Weights of a small GPT-style language model, trained from scratch on English Wikipedia.
Architecture: RMSNorm before each block, learned and rotary positions, no biases in attention or MLP.
Training: a variant of Adam for these matrices, 695M tokens.
MLP neurons of a small language model. Each row is named by its layer, matrix (gate and up: input weights; down: output weights) and neuron, and shows model dimensions 176-367. Each number is 128 + 32 x the weight over its row's rms, rounded and kept within 0 to 255. Numbers have three digits each. A neuron's up and down rows have the sign that makes its largest values positive.
After each neuron's rows, "fires after" lists the tokens most often just before its 100 highest values on Wikipedia text that the model never trained on; "fires in" lists the words (lower case) most often at its 100 highest values on Wikipedia text that the model never trained on.

L5.gate877:122165106144115131127176136187129116089113170148135153105122136086150154183111111108157140163119178137082097196136103149163119161146117088137063127111114138170097135135100088088115091099151162135168084104088092220095171077161127166173156102152133146123141119145179117151188152138103203096107103107085113163144107160148097081150096097179121170111083138135099074185128136132141136092147106092106092133116119125107158172126139149131118154107088131176143188123149167137132110127154142103089125129198145093143153083154138054090133087093122131097128148124167113095169119121106203154
L5.up877:171170119143123145110113152068126106200078115091133128129162081141104170144079130197103093102129091154150095093109189167142087110105145209119156115087095092111209128136082069112078128113136160129133167136205123165149122152164144173116077143128142148157078142066117152127135116149112152102110103114132081127138101121140107212093112118122102172084163156123105110096142122140137038207116111137074140121178132105122173130096187160082151134148102125112140144091151112148079161114090131130145090095137127143167135114064040220109086146069174160146111147091096150130079122139107110049
L5.down877:125162160136173128148222105134176137097165129156164114117122131125122126135165101131121169153129131129082068138106116118153094171143093104121154152166080158099135131135125101099104150112166145134167131125127102110115127129139072055144120118074114098153173095111090158140146146091157181145083110097091087121179078137083128129171107115125127115104073136105142137170088112117129083099118095140157129160123162099136174148118081089103074210121012176143174140136127159155190124124119211097092122148189135182155111143173101145110089143122154107104195109151090146066177133126049140179
fires after: " and", "-", "–", ",", " or", "|"
fires in: "and", "hisham", "a", "aft", "their", "its"

L5.gate687:118105144146175088118071164115195140097156122094142202124158100136176160089171117144169145129143122123140099137138112121094152133083125141094119126128128115136147094135103072116121119170130118116067091196141094078157180124128078152174050162190183124117139155120174094131163191117135119122095098107114128135166131165133124153055125118145148114152134207213134141123155153123097140070165153068125151135170111139088136097129198129093138176178091104125142119131138130088102150114110049102062132070191155140143142121087080092108157122089172153122138145131121085099133112077126107111
L5.up687:131156039117130116110068086104093143104111045166176119135160141170126187162115171082093153079059193065135107058172118109082119100082155124164105114105106056135076077134154158155106115190102095129121076125115118142083059186161135126144168130150034124154153107159131150120122137087138085121108151068074137160145078103089084166115081069103145169084109134084141122110119114088156067153093134117107132088070104126149121103130145102209124125118154149113086110095146137123133148129139069164122153145105175066172126076112141161094153159119146133133150115142120054094116085125117155126
L5.down687:111095159091121066142091179180127114132120190157159138164110152219108161146145114114137124153100103133104163114124165095074117030112081149145141110152115154096106166144161170140085085136117106137121150154184154079063112141145148156066131121221158100150102145119143131100135122113140105133107106091140115155111122069182163102100204052170149188172099107116166112132145151115180097126125121148129083144087104116082099118164088147177143128112098082149061166160164157110102156129109130123105117183160129143139165094129119123113104138152077109216094099149121125101141153136156127131
fires after: " the", " The", " rest", "The", " one"
fires in: "of", "only", "most", "average"

L8.gate1375:173115109166071106135128123132109120129166127133112135100128121189163213106130122139122186118159160124105157120131101126151163137128139051190126122108108132163204184131125121123130149172115158149162207149153124107112135121127148129150117148069111090152174127128131107101142185112048100068099056085080121165179067078095138164084179104095157128083152121177089071105091132140113098157119140079135109154155083112106112123159103134217178156105121110084081138138188094127118117082168083185134146140132101110122094103117123181086124125137042100123097033076051144111117080129119127117
L8.up1375:116150107109154125135101106166153156175110153109102067115141168213149182176133101141184115092105094191102142069137133095160111154096137117144140130118174097159171183111179126082120086149184123160115134153151108140111100158077168128166096118139105150119164097133169100083129173126120150072142158127070120114110065158126118155130142064144134136063161174181140121143135171147129129143160079104111116107159088106090164141056123100144167164152181158138140120099115110130129086081112102154084126093142150088095143104156119113132174132145113103105076178064145094139111169124146120159
L8.down1375:130192110129117134139087112185157158136156196155117126154135178172157161202102114156135112087165134127128137123117134161109107140221118135110158134135092133029141119177206135094127141166134117143166100073150087148089121111120122119158096130153171133168163117144154112122144122124143116106208180186139087119127093136146119175062134113147163136146170126148143084112133132121123094168165123123075131115142080128132135179081136139176137151155120100139160117109160083132128103083103062123098157153190122105147080097125106177143151097165124139104138138132097137144099121127142144135
fires after: " the", " The", "The", "\n"
fires in: "following", "only", "final", "last", "main", "first"

L5.gate628:146149164119108144139039141138128103087111150109190131095175117142184131083181151171161182139113122142158086119146067116088140153157121081127069164101181145117132015102176145122118120131089160114194160088143119134166102142124140079139183091131135137152130124106090074131151147178164063147121113160116095100148078110086065202181119122179134176083131113133120105056153143151099136148097153150081136156125153092102172117168155127173112145090166109138131131158076104169068133142141125101122130174101099133116087173132148162155120146146131103190100131106205164185175134140115072130
L5.up628:100122152159131110132153137140139111053094111155106154109129143130133130128135099090192098104088110132176068094073135075141160150142108097116105106095134083105159104143140159169128106183184088096136134141141103146120159127050180130137160087093147153103119135129156091176110160127143140184180156172124120131193122122132109095134111197165169151066123083155183127120160140141096165118080111166136093143128143174124122107088103148056154117111140079170118135174134138148140147082134167143148137107140114135065114137119197160133070118157123128199084134124064196159138100116135108131
L5.down628:181080127206113125114043137140120112110111144117163133140152107110132126179164107123131125163108105173128126079106088105130124136127080127133136132164197187101186054093169128123190110193096075132172074086153115185132119152139087151129126144128161196133132164144087081154174078132107100107095153144111122179164155069151127118068098113161183166148092172144171155139144218065152118119138140160154136125133105139079100110126133111146079173133173115089119097131160157157115099107150104108107180168141084082146123204120089170107202109141112203117110108133090188146131154185182100116
fires after: "'", " is", " was", " are", " (", " were"
fires in: "also", "not", "t", "m"

L8.gate1864:138091112134081124130139117046092105136134129088081136139115096193145144149121128145125114105169135155121152155101185050124124144181173130129058125175121121136122094115140144115158121133114186142175135172148153151156097129127166171111077144143147120071103098124255202073204143126159141154126102154097144130173171119081161133144164193136109130115108119096127109118179113131132136152168097153125154135172124124165135140144169140139175140115068106127157099165074140199158183084121182142111107170099110099102136164127113165142157128157090158109082127110211178091153081134137102103
L8.up1864:130210151123063156138141111090164134078127123141101113139079118174121127148069191147164146120162164146126156174140126152132145139098165115125145094155137148111135127180131099120137112116145134158127175154111208114179095164113146185061097189165142106130097087144166150130096134150164161143093062177098103201219202074163129123100108152122101084130152117089168088119104137136139132149180130100140143148156145111109153098177150079102117084157097119173149092138124101136118091146085120086140118134073105129142068100175131201086113195105084105107135112080159153098129105089114104162
L8.down1864:101120162108122148121129076125118135109163167129128119136096131115150061116119182120150138133128084118153104111132110077089153143125109121132165149143139147044142104132119190117111165057102092141091156149084154102133170089138115117146155168124086169139081161132081160095106127110065141146166120162119114062136131182130157174075165089064040131160156186115125169185143168182139128153184077131190116163182112139173104119133103107161118134153110176175085111120209129132129089140112117095167137152181140093114141148153142128102111131171114157128119130173086091144141113040135153113
fires after: " |", "|"
fires in: "1", "20", "2", "18", "12", "4"

L5.gate1009:148102117142105123123142206138144123076149164070161080105122108129165105119152140078130175194094148184149098144114130142148127118168148093133095129156137099139151158129098109135163123092123153091105139182118140121169142165148114131128156129125144115081091118187109113112134128151034109102107142093122153114115113134126168135173116141075112185165127103140064175205110105121122096127180193099117169171076160159129135103157115179170154155135119108114118142135154081144163149130043085120095130136165120131081070168118117144156139145078145158073144131090166116116137144071105178120
L5.up1009:075184178084096129118120111099112097111146092131146164115154085117154115131127138165193135171185106114105096139204123051128109176177131163108090116123136153132124168116132119097096107135093176171054126090104068117133127121131120080149077089181095116121121143109133066110143129119186159136172129150097120183136097171120110125112101177142130137135095108150127104102101158126133117142170100089055145113147152066154101152109116081097111123139116070121156118113147177119188113099162113144132130182156169143097110104201090173191082072137114083149105156120153082138135092098130116162
L5.down1009:127146116149040063103124145118140081093146166171130046061100133095158148161133160104116140146093121150111147115121153140126124059185155097132153079174126091018166152125081130105143079059122149126154122146087161090165149102106094107133132094126147148096106150177153132080148154169135122125106132147139141129132090147138123105160184171129104082123156135107153100134067126106137089151147184136133098096065114120102136154140071154148143110183095127146177111113150129151152118101082114097125166126148123042137132080176133124173105078114168138133156132124095105154130142101059163150
fires after: ",", " and"
fires in: "and", "it", "that", "so"

L5.gate555:149137152130143061170133111107157169126173079108151174090197184139128097127081150087128058126125113132133143152135153099146139155136127129173119095053124162129133159179073135036143126143147161141091133094104136157148095072158121169131120064103190122122118152133118130124098188166166126149099143107101107168100165084142094077100175089134146154119136171114082080097079166086111148114036099118139121117112142134118130166106167081142132113112170155075079148150105160151202189110101158101146145145125105126091071156148157086092102070199124104126094122138081129150102071147141130188
L5.up555:153149120127109134186146141173164163115143133129107100188123131073149135178101122165151151220070124175138112191074088030096111082116150169115146119190160073127141166176121166120113108141093123141170125076117070151100095105139169119210151179158182140128156121147147107131172208150183192138124159145134138117141068139125125169171127164185157129146100129167142164121126117140124131136129127138120124156079110129105135147079140112077161093189126154156109060071109126095117090118085140136144089175156129174116154170135132072083169155158124088165090139095173136119123209058144150102
L5.down555:136124103124148106140081125169160100112157116124110108119138087158160177145192106106104093162118116083166135057165141149133100120140118156146141116103141159140144103163208114148179164126145078122095126121108156134170129117134089139104088154171090119150158093136166048168118140120116107087123086118144112197116205166114111161085130117114156120170123250140122121123129196130184148137145090133202151180102178154139171108149102063151135146126137159098160145156099107122158165097136120115148135097138152156132126101112122109129091113128153165130117098210132204125103057176172109119
fires after: ",", " and", " the", "s"
fires in: "united", "5", "4", "2", "1", "4th"

L5.gate495:109153186118095143097130111181155161096169138104128128125148133143075169103141173123159198191068072139129115158121103112120143181141130124118122137130111180175147122126145142116159136163121183163166132090121132140073130059095131167135162077136135081099128125158136129152145124120148079141159163117121098132125129142153146115165210129088138166126194121125093087131099175109100120152190171081108147047139135140066190095107092118114068099123133147147162137125185097130138130128129153160119130162146106099111082119133149066137087102164116098168136145091204126108107121140143086160
L5.up495:165111122107155098131110134168187106111169133140115152134174127167135080097089070118114151182157120110090122164131157125122081171111091154120090132191177041093173130125119165067131134112170153049142126160113077093175073116135113152150111155195076093173077166083150105136165110160145146098122130123005125169134130106128089126165158131098152126136119152121165109087122106126131135109145125117104131095125163106122100158147110144133090088096124188107106113132086078086082174108124153170112077148120110133141184125178209163118149137139130056057065120105145052096150099098135132105
L5.down495:174179155068167127122064126114184142153144115076074166126170138120120165139170108123073158108061099150134107138178098162134115120151124120108099183105135094111193097126129108130115168131141114139116125088124083077147170132148119187164190128105062073090131130120081110151169110118120135124174142165096151131159114119135131157147181088139115100151187169143167073124088182122098087132125161091159153079098158125120122099151159137110137096140154160115120155167116118146136136163098128170157169124115146126131097128216188119112073126183133158149117125099085106078139081147103093121
fires after: ",", ".", " well", " ("
fires in: "however", "as", "and", "although", "or", "but"

L5.gate977:155124102118077131115140113136131153095145076086112150135125094109200124178189139138112055162099149133124092119085161083130180099164111154128157186160128119137094120160147143116174072164113100116131091116140139065098137101075158131174134075115225086103111134154084073146162130129109147118126129171107193106099096163129119103120138069070155101121104137111085132159086143048121043076071074062089156100137098077179115069119117153131182133126162191094156128146156094110143135163118142190150121130156099138094151103078165156095143110111176104117085133184132107093084143107086097176
L5.up977:113124120096092124111189113200172156140162058159069135145180056168179120137108156165151113135107156089131147080148125123130163126140120131085128115141109168169096122190149115134147142153135116122150102171167129107130109139111121169168139109099164170179099175080172125105161095140143138095138106112078121182111105131130131152174081091161158126106144131156093095117117152098081092081118139104136142130147096141094128028096155144087113144066146178104089148088149113150078135088105162140213136133121085158066171119101153086112104130079127147147112167160136132151120157146167151132
L5.down977:095113076135105194112112105128095161121095115115103068119082147130148141177168147149117114156122130129109144125093155112115145113105086139127078198164137135134120149166152100126182100114106136133102137198132119141108155127071115138165145096155151119139107130095113167075107158172136140169136097152129056175124119100121145051111133119132173128116118107128116168120156115137093092119134074082166164118075152073128141106196082139102179162104138156148112108167147083081119105098206108203143130149120179103194099173157148184135071134109115119124149174128086148064083169154140089153
fires after: "\n", ".", "s"
fires in: "on", "during", "off", "from"

L8.gate460:098128192158132106096181185073093051147220036078102174162097065151167155149219160137120132189115163149147120171137128125171155119140196131122172114113106171165086190137130131124124141100084112204158148136043129189162124153151121112129115125111197148064123106174161162117153159103133127152123102107163118161142140168086195156120144076153095117066119122155121139092096103119108117119169117117169102163098135181136167129115136122106098096139139121119141133105103127104110135123114112175097136082100150102156112151159101129056149158153137171117080155100087117117149079074110119137
L8.up460:141070155081067152125217158088123097139108130070141099082083128133129060110122139119156138147157130140164177218176151081075096097117119113103082103147161126162132147081105071081101058132179141151148123185146159128189131124125118069106112217143146127112084120158170130156135135143120149128120070192188127186125131167117143134144176087163121092101155148144090124069154095097125191141145111151153114179106114092094071136119122115101072096124163104130075093148151157096151153097088100107149119122144106118176087126115094110127144125055174115154110160102110151120106156123134143079
L8.down460:142139109104121139112125157163116146194122108104131147175135107131169132116104118140122121093171168081144149116088150106141140118114130199137133134159138158035087094167110140131092123134131108095142117166007105104189116157149111105136138129126141146083132058144168119170137079101142107117107102130163124120126179197129185124120120147158115083100111124095109137128129144097122069137149147084173103204184140113148061141199154141134134104142146113133129088104136140192153117119156096110141050119124102118096089109147129094099091181208118202184158140086176136092200100129098101148
fires after: ".", ",", "ª", "i", "a", "07"
fires in: "s", "no", "jr", "ca", "u", "reg"